MLP neurons of a small language model. Each row is named by its layer, matrix (gate and up: input weights) and neuron, and shows model dimensions 64-191. Each number is 50 + 15 x the weight over its row's rms, rounded and kept within 0 to 99. A neuron's up and down rows have the sign that makes its largest values positive.
After each neuron's rows, "fires on" lists the tokens most often at its 100 highest values on Wikipedia text that the model never trained on. A number after a token or word is its count.

L2.gate103:25 72 73 62 45 60 50 48 78 40 68 33 50 50 50 45 58 58 45 56 00 88 48 64 56 65 37 62 44 76 60 69 56 44 47 48 41 40 52 41 21 50 49 30 51 24 43 64 30 35 31 54 49 59 52 59 38 53 29 66 38 29 54 75 23 47 43 27 28 59 29 54 23 37 45 47 55 49 70 41 78 55 69 30 56 43 37 38 41 42 45 42 43 70 64 55 51 49 72 26 45 50 30 34 47 44 54 69 41 31 63 64 17 46 42 67 54 43 49 15 44 50 40 19 37 65 59 44
L2.up103:62 44 57 48 15 57 49 65 64 58 34 24 76 77 45 61 45 40 46 78 72 44 34 79 63 31 49 52 63 54 42 72 47 37 57 86 55 31 36 75 43 69 56 37 45 56 66 43 25 53 35 58 78 80 35 85 59 69 45 22 52 52 36 52 51 58 58 15 52 45 67 40 61 55 55 40 35 85 61 53 36 48 22 71 31 50 31 46 44 77 66 59 53 47 33 54 47 42 66 46 43 54 64 64 64 36 54 39 29 58 54 34 47 57 35 61 35 59 52 56 77 22 67 54 63 54 65 68
fires on: "ew" 12, "id" 11, "anc" 8, "im" 8, "ound" 7, "ed" 6

L2.gate392:26 52 54 35 41 35 64 32 73 42 53 45 32 48 68 55 46 22 23 53 77 63 63 50 49 49 56 32 68 35 35 50 48 43 39 51 65 62 23 47 49 45 69 74 50 55 26 55 45 39 63 44 53 49 65 43 15 56 28 53 62 24 35 61 31 49 62 51 36 27 50 09 70 59 51 35 25 35 38 40 63 46 75 66 31 42 35 38 46 48 38 34 39 58 37 39 48 27 66 38 14 50 52 59 49 41 30 35 39 47 44 40 57 41 38 34 71 59 52 60 47 36 44 32 69 50 64 44
L2.up392:34 42 36 68 36 55 26 65 48 46 61 54 56 59 49 48 75 67 61 34 50 72 56 63 25 44 61 72 24 60 55 55 36 34 49 61 49 15 62 44 61 21 79 65 45 42 23 61 60 44 44 21 55 72 44 66 59 53 62 54 43 60 41 43 45 38 32 51 41 58 33 34 40 52 55 68 76 56 68 84 34 46 49 55 59 50 39 27 52 28 50 19 55 59 62 31 46 38 60 54 49 45 52 42 58 76 56 73 60 34 47 51 71 36 34 54 57 30 62 48 40 62 52 30 64 71 38 62
fires on: "anc" 16, "o" 12, "or" 12, "out" 11, "ers" 10, "ur" 7

L2.gate45:54 41 62 67 63 62 56 40 72 41 63 49 62 36 31 46 66 44 52 50 69 33 45 92 36 60 37 52 53 30 37 32 57 33 27 38 46 39 45 47 60 63 54 55 45 78 39 28 38 29 66 42 05 51 43 54 50 74 48 23 50 51 38 53 71 46 82 63 40 60 83 84 58 49 55 59 96 49 35 69 45 51 49 34 53 47 46 50 35 56 66 52 54 66 36 47 44 26 61 91 40 39 58 62 40 41 73 87 41 77 52 32 54 52 63 47 39 35 41 70 35 63 43 55 53 44 78 78
L2.up45:49 32 77 54 60 44 73 49 44 55 32 64 31 61 45 61 64 39 22 21 61 49 25 57 60 79 62 53 45 30 47 38 75 77 60 31 65 28 50 49 85 57 15 45 54 51 27 48 41 50 62 24 26 46 24 27 47 47 25 36 32 59 58 41 68 52 69 65 78 29 60 78 41 47 53 77 54 62 41 56 29 36 67 64 38 75 55 35 46 47 52 52 50 58 31 41 06 24 36 39 76 31 46 22 20 40 48 35 56 39 23 40 27 37 45 45 50 60 45 42 43 48 48 73 31 49 59 67
fires on: "oc" 18, "ol" 14, "ost" 12, "uc" 8, " Co" 6, "ee" 5

L2.gate576:62 37 55 33 33 25 17 60 80 73 41 52 45 52 70 54 71 24 41 56 57 56 38 56 54 76 71 17 54 57 17 58 48 45 54 38 51 74 50 19 68 28 67 42 79 40 52 67 69 51 34 31 47 51 24 48 70 44 50 32 56 62 30 64 41 34 39 55 49 49 47 44 44 62 56 23 39 68 34 45 58 77 52 33 46 72 45 39 80 44 73 50 30 43 76 51 46 35 49 50 36 37 55 69 44 34 69 48 49 47 48 53 89 48 71 52 50 51 56 27 49 22 46 42 56 41 47 52
L2.up576:33 74 82 54 47 24 59 40 56 41 60 41 31 73 32 32 60 70 58 31 33 54 50 40 56 47 58 37 59 67 30 38 54 32 49 30 30 43 44 35 75 63 26 39 36 67 70 39 56 35 46 98 68 26 47 55 64 33 13 49 36 29 46 65 51 53 49 56 52 23 52 47 76 39 74 56 56 64 79 77 42 47 66 58 48 48 49 51 60 44 39 51 55 56 63 30 42 38 30 81 35 27 50 81 77 25 60 47 87 33 83 54 49 72 60 28 23 56 46 78 39 38 40 53 42 83 38 25
fires on: "I" 16, "iber" 16, "per" 14, "ual" 9, " sign" 7, "g" 6

L2.gate342:49 55 63 45 21 69 47 48 42 66 36 55 45 51 41 28 58 48 54 77 69 58 43 37 31 60 69 68 36 26 35 49 66 31 46 57 56 65 29 41 37 47 67 41 47 38 54 33 72 47 50 52 35 47 24 55 53 55 59 14 39 60 47 55 38 23 68 65 50 57 44 40 44 56 65 40 63 49 47 27 47 37 31 47 46 62 27 49 49 46 71 50 37 47 38 43 47 58 46 12 71 42 68 82 84 58 52 36 44 73 62 48 44 51 53 47 51 24 55 46 38 51 44 48 53 69 46 67
L2.up342:46 57 43 43 30 82 58 52 61 43 46 46 26 63 42 44 67 63 40 70 59 49 54 68 38 64 72 36 53 46 51 37 38 41 53 60 44 54 20 74 46 43 29 71 53 71 47 36 40 60 20 26 52 93 53 21 65 52 38 57 55 45 73 48 54 60 60 45 30 42 64 50 32 66 71 17 39 58 52 16 41 53 45 50 43 63 07 60 42 63 48 31 53 53 36 71 43 39 52 51 49 60 34 66 35 40 66 31 50 67 26 38 61 51 51 54 40 40 84 12 54 38 57 11 69 24 71 48
fires on: "os" 13, "ent" 12, "ol" 11, " Gu" 10, "amb" 7, "end" 7

L2.gate385:62 48 43 31 39 47 33 62 38 30 69 46 56 64 53 43 54 26 42 71 41 33 43 44 15 47 26 53 38 41 57 55 52 76 22 41 34 51 44 44 41 44 73 43 60 28 39 47 32 15 45 46 44 63 50 28 54 60 64 39 47 57 49 30 34 49 55 70 57 37 34 57 76 40 52 67 69 51 49 44 29 56 76 46 53 13 62 45 51 91 54 56 52 56 76 28 58 65 40 29 63 62 54 63 50 64 62 45 43 30 62 61 18 63 52 44 49 60 50 62 58 43 58 49 35 65 42 67
L2.up385:61 21 79 44 42 51 68 59 53 63 38 69 51 66 57 46 55 29 50 31 35 37 49 29 67 52 32 65 51 19 60 50 45 51 39 24 48 19 24 69 43 55 52 39 53 58 31 59 39 31 44 81 49 36 50 27 37 46 46 33 53 71 43 45 59 36 47 55 49 73 38 35 31 45 68 44 57 42 44 62 36 55 54 42 44 17 37 43 53 35 48 73 62 40 66 46 55 69 29 61 50 45 50 31 40 67 32 55 26 75 64 42 67 56 24 34 24 47 58 68 54 34 20 54 67 43 58 53
fires on: "on" 18, "'" 15, "ill" 10, "al" 7, "ann" 5, "e" 5

L2.gate60:44 52 49 45 71 39 35 22 49 66 58 39 49 37 46 37 86 64 42 43 45 49 72 71 72 27 43 36 52 56 43 59 58 63 61 35 44 51 28 70 44 55 86 16 79 77 60 32 27 70 28 47 41 69 51 43 59 58 70 37 66 50 52 49 79 20 38 82 64 63 33 68 48 67 56 28 43 68 28 53 37 44 51 57 34 35 81 66 68 57 34 25 56 40 55 28 50 72 61 53 28 26 67 40 81 62 45 35 52 41 53 31 31 31 74 20 35 78 51 56 43 78 49 41 47 10 49 43
L2.up60:52 55 57 74 51 33 38 54 49 26 49 65 56 43 34 29 50 37 30 61 40 36 68 57 31 68 71 60 48 39 66 59 52 33 43 61 49 62 66 59 39 54 40 49 57 55 59 79 47 25 43 36 22 57 50 64 45 31 48 68 60 92 29 59 64 06 53 67 50 62 24 50 47 47 64 41 51 46 31 52 29 59 61 45 47 27 65 63 69 80 45 20 12 48 61 37 36 71 70 62 42 29 56 40 54 45 41 44 74 68 46 77 56 50 49 58 64 48 54 67 58 53 26 42 51 63 42 48
fires on: "ment" 21, "ural" 12, "ial" 10, "hip" 9, "re" 6, "'" 5

L2.gate323:60 62 41 57 64 67 55 46 51 60 27 57 50 34 43 57 36 59 40 84 56 36 23 68 46 53 41 47 53 53 39 32 49 23 24 50 41 62 33 44 66 44 35 68 46 38 36 24 71 43 59 35 38 36 38 51 43 44 55 58 74 67 45 53 40 52 76 52 43 39 42 61 39 59 74 42 63 55 21 60 59 58 42 58 50 55 22 51 57 41 24 81 33 39 47 11 28 40 53 59 09 46 52 54 36 40 70 08 52 44 38 59 42 46 83 47 47 54 63 46 48 42 71 79 47 31 58 49
L2.up323:30 27 52 50 65 44 70 28 53 42 55 44 56 31 33 22 51 81 72 84 42 32 15 60 48 58 37 41 47 66 45 43 65 65 43 37 50 29 56 78 52 41 47 68 49 43 36 48 56 06 68 23 21 51 42 16 46 54 38 60 49 27 28 14 38 53 67 68 54 36 55 54 41 51 45 29 57 37 69 84 52 50 31 45 52 47 50 48 51 59 36 46 35 57 38 37 28 49 59 26 45 37 42 38 57 52 38 22 76 47 49 40 51 54 54 47 34 55 55 61 51 56 39 27 29 37 50 32
fires on: "ire" 16, " served" 11, "au" 9, " le" 8, "ot" 6

L2.gate422:43 30 31 55 56 53 46 53 65 37 46 47 51 52 35 43 67 47 32 46 47 57 42 55 52 62 58 40 44 53 06 35 61 48 39 67 78 51 44 35 54 27 62 53 27 61 54 42 51 40 72 67 58 88 67 56 43 64 44 80 35 64 64 62 39 50 57 63 54 43 62 32 28 60 49 58 56 42 71 36 55 32 75 59 65 51 60 55 38 67 57 74 47 66 53 68 41 40 69 75 45 51 61 54 51 99 60 54 49 27 27 50 71 33 69 43 42 58 27 58 59 31 84 48 38 34 20 95
L2.up422:33 37 39 44 36 32 45 32 36 51 59 23 49 47 56 50 23 58 62 69 61 61 61 61 55 40 63 44 42 37 45 34 55 48 26 54 64 46 66 30 73 44 56 33 46 39 45 59 57 40 72 46 65 46 24 56 59 65 13 57 47 53 66 26 39 60 39 46 47 39 43 36 37 42 42 61 62 57 42 50 33 30 57 64 85 29 70 68 27 30 53 69 50 45 51 62 45 68 69 90 46 55 55 49 75 48 30 53 49 54 29 46 45 64 17 68 32 40 52 16 66 37 66 55 42 76 87 69
fires on: "ur" 40, " Or" 11, "r" 10, "un" 9, "our" 6, "e" 6

L2.gate611:44 63 43 43 56 53 33 68 65 63 32 48 24 47 52 46 58 38 81 52 47 49 39 79 27 84 25 61 55 46 68 57 62 26 15 50 45 82 70 55 61 57 32 63 55 67 67 57 39 38 49 56 57 46 44 22 34 57 44 48 61 54 50 31 67 51 58 58 57 48 43 30 35 38 50 34 75 80 61 39 58 44 41 41 69 31 61 71 67 55 44 42 86 44 57 31 57 73 52 44 56 38 49 29 43 35 41 55 43 34 64 74 43 33 58 43 33 54 61 78 66 76 47 32 39 57 34 53
L2.up611:29 53 51 49 58 74 23 43 65 61 53 48 59 85 38 51 63 48 63 51 65 55 34 49 19 64 22 66 21 49 75 45 40 50 42 72 37 47 39 63 33 25 43 60 57 32 28 60 66 59 38 63 27 37 37 44 60 16 73 58 30 48 53 43 56 42 63 58 54 56 33 57 28 51 32 55 70 44 66 17 65 42 67 61 49 33 61 39 61 44 61 62 92 79 17 46 52 36 76 28 36 48 75 66 68 39 41 47 31 51 45 57 51 52 63 57 54 49 69 56 71 46 36 39 49 51 57 62
fires on: "est" 21, "ast" 15, "if" 9, "ass" 6, "er" 5, "ther" 5

L2.gate199:61 66 85 56 26 48 52 67 79 58 50 55 58 60 42 29 41 49 46 67 51 36 46 75 61 37 58 30 49 26 37 81 55 41 42 55 62 67 65 56 51 35 31 90 53 61 63 84 45 54 47 38 31 64 38 70 44 55 46 36 44 95 41 35 55 47 36 36 42 68 64 52 58 27 47 49 58 42 26 33 70 46 40 49 48 69 57 50 45 68 58 53 51 58 24 40 32 72 35 38 64 37 66 14 63 38 29 44 52 47 48 35 61 59 52 32 53 44 54 24 68 36 39 60 30 42 61 34
L2.up199:53 50 36 58 47 57 64 70 61 31 53 15 36 29 38 55 42 39 58 53 55 71 32 62 42 38 70 52 40 50 56 34 62 43 63 28 51 58 61 32 46 19 53 61 68 68 58 64 53 62 57 35 81 37 09 63 50 41 44 60 61 43 65 53 41 67 72 87 45 41 66 46 42 39 37 38 40 44 56 47 54 45 50 33 56 60 45 50 33 61 80 38 48 85 45 48 36 73 44 63 52 45 60 52 62 44 61 44 47 40 52 31 65 30 53 40 43 77 38 67 67 35 61 35 63 55 42 36
fires on: "g" 42, "G" 33, " g" 17

L2.gate688:73 40 53 38 43 39 69 59 66 33 50 60 67 25 68 66 74 47 47 72 76 29 64 95 49 54 52 55 33 64 74 41 44 44 56 41 37 33 42 65 38 46 68 47 30 58 43 72 26 50 26 74 41 38 53 43 42 57 43 77 71 24 45 49 62 63 13 62 50 52 41 78 18 68 63 69 39 52 54 49 51 30 54 39 55 59 63 25 35 62 47 49 59 57 47 58 61 63 71 54 24 51 24 43 26 33 41 54 54 47 48 49 58 58 51 38 35 49 54 42 63 49 49 33 77 37 46 60
L2.up688:59 42 51 54 65 64 66 53 55 30 43 50 58 46 52 66 54 35 15 61 31 48 35 60 46 56 71 26 53 64 47 66 63 87 42 95 29 51 58 63 39 42 48 59 46 54 40 48 28 30 69 48 81 46 81 48 44 80 17 77 52 41 40 34 62 57 43 28 46 14 49 70 45 54 49 61 42 49 62 18 80 68 61 37 49 32 23 50 62 29 55 23 47 46 65 62 64 59 43 47 46 53 48 31 53 48 35 49 53 61 59 50 58 56 54 66 62 56 55 40 74 51 43 50 67 48 69 33
fires on: "e" 30, "ed" 12, "out" 9, " time" 5, "v" 5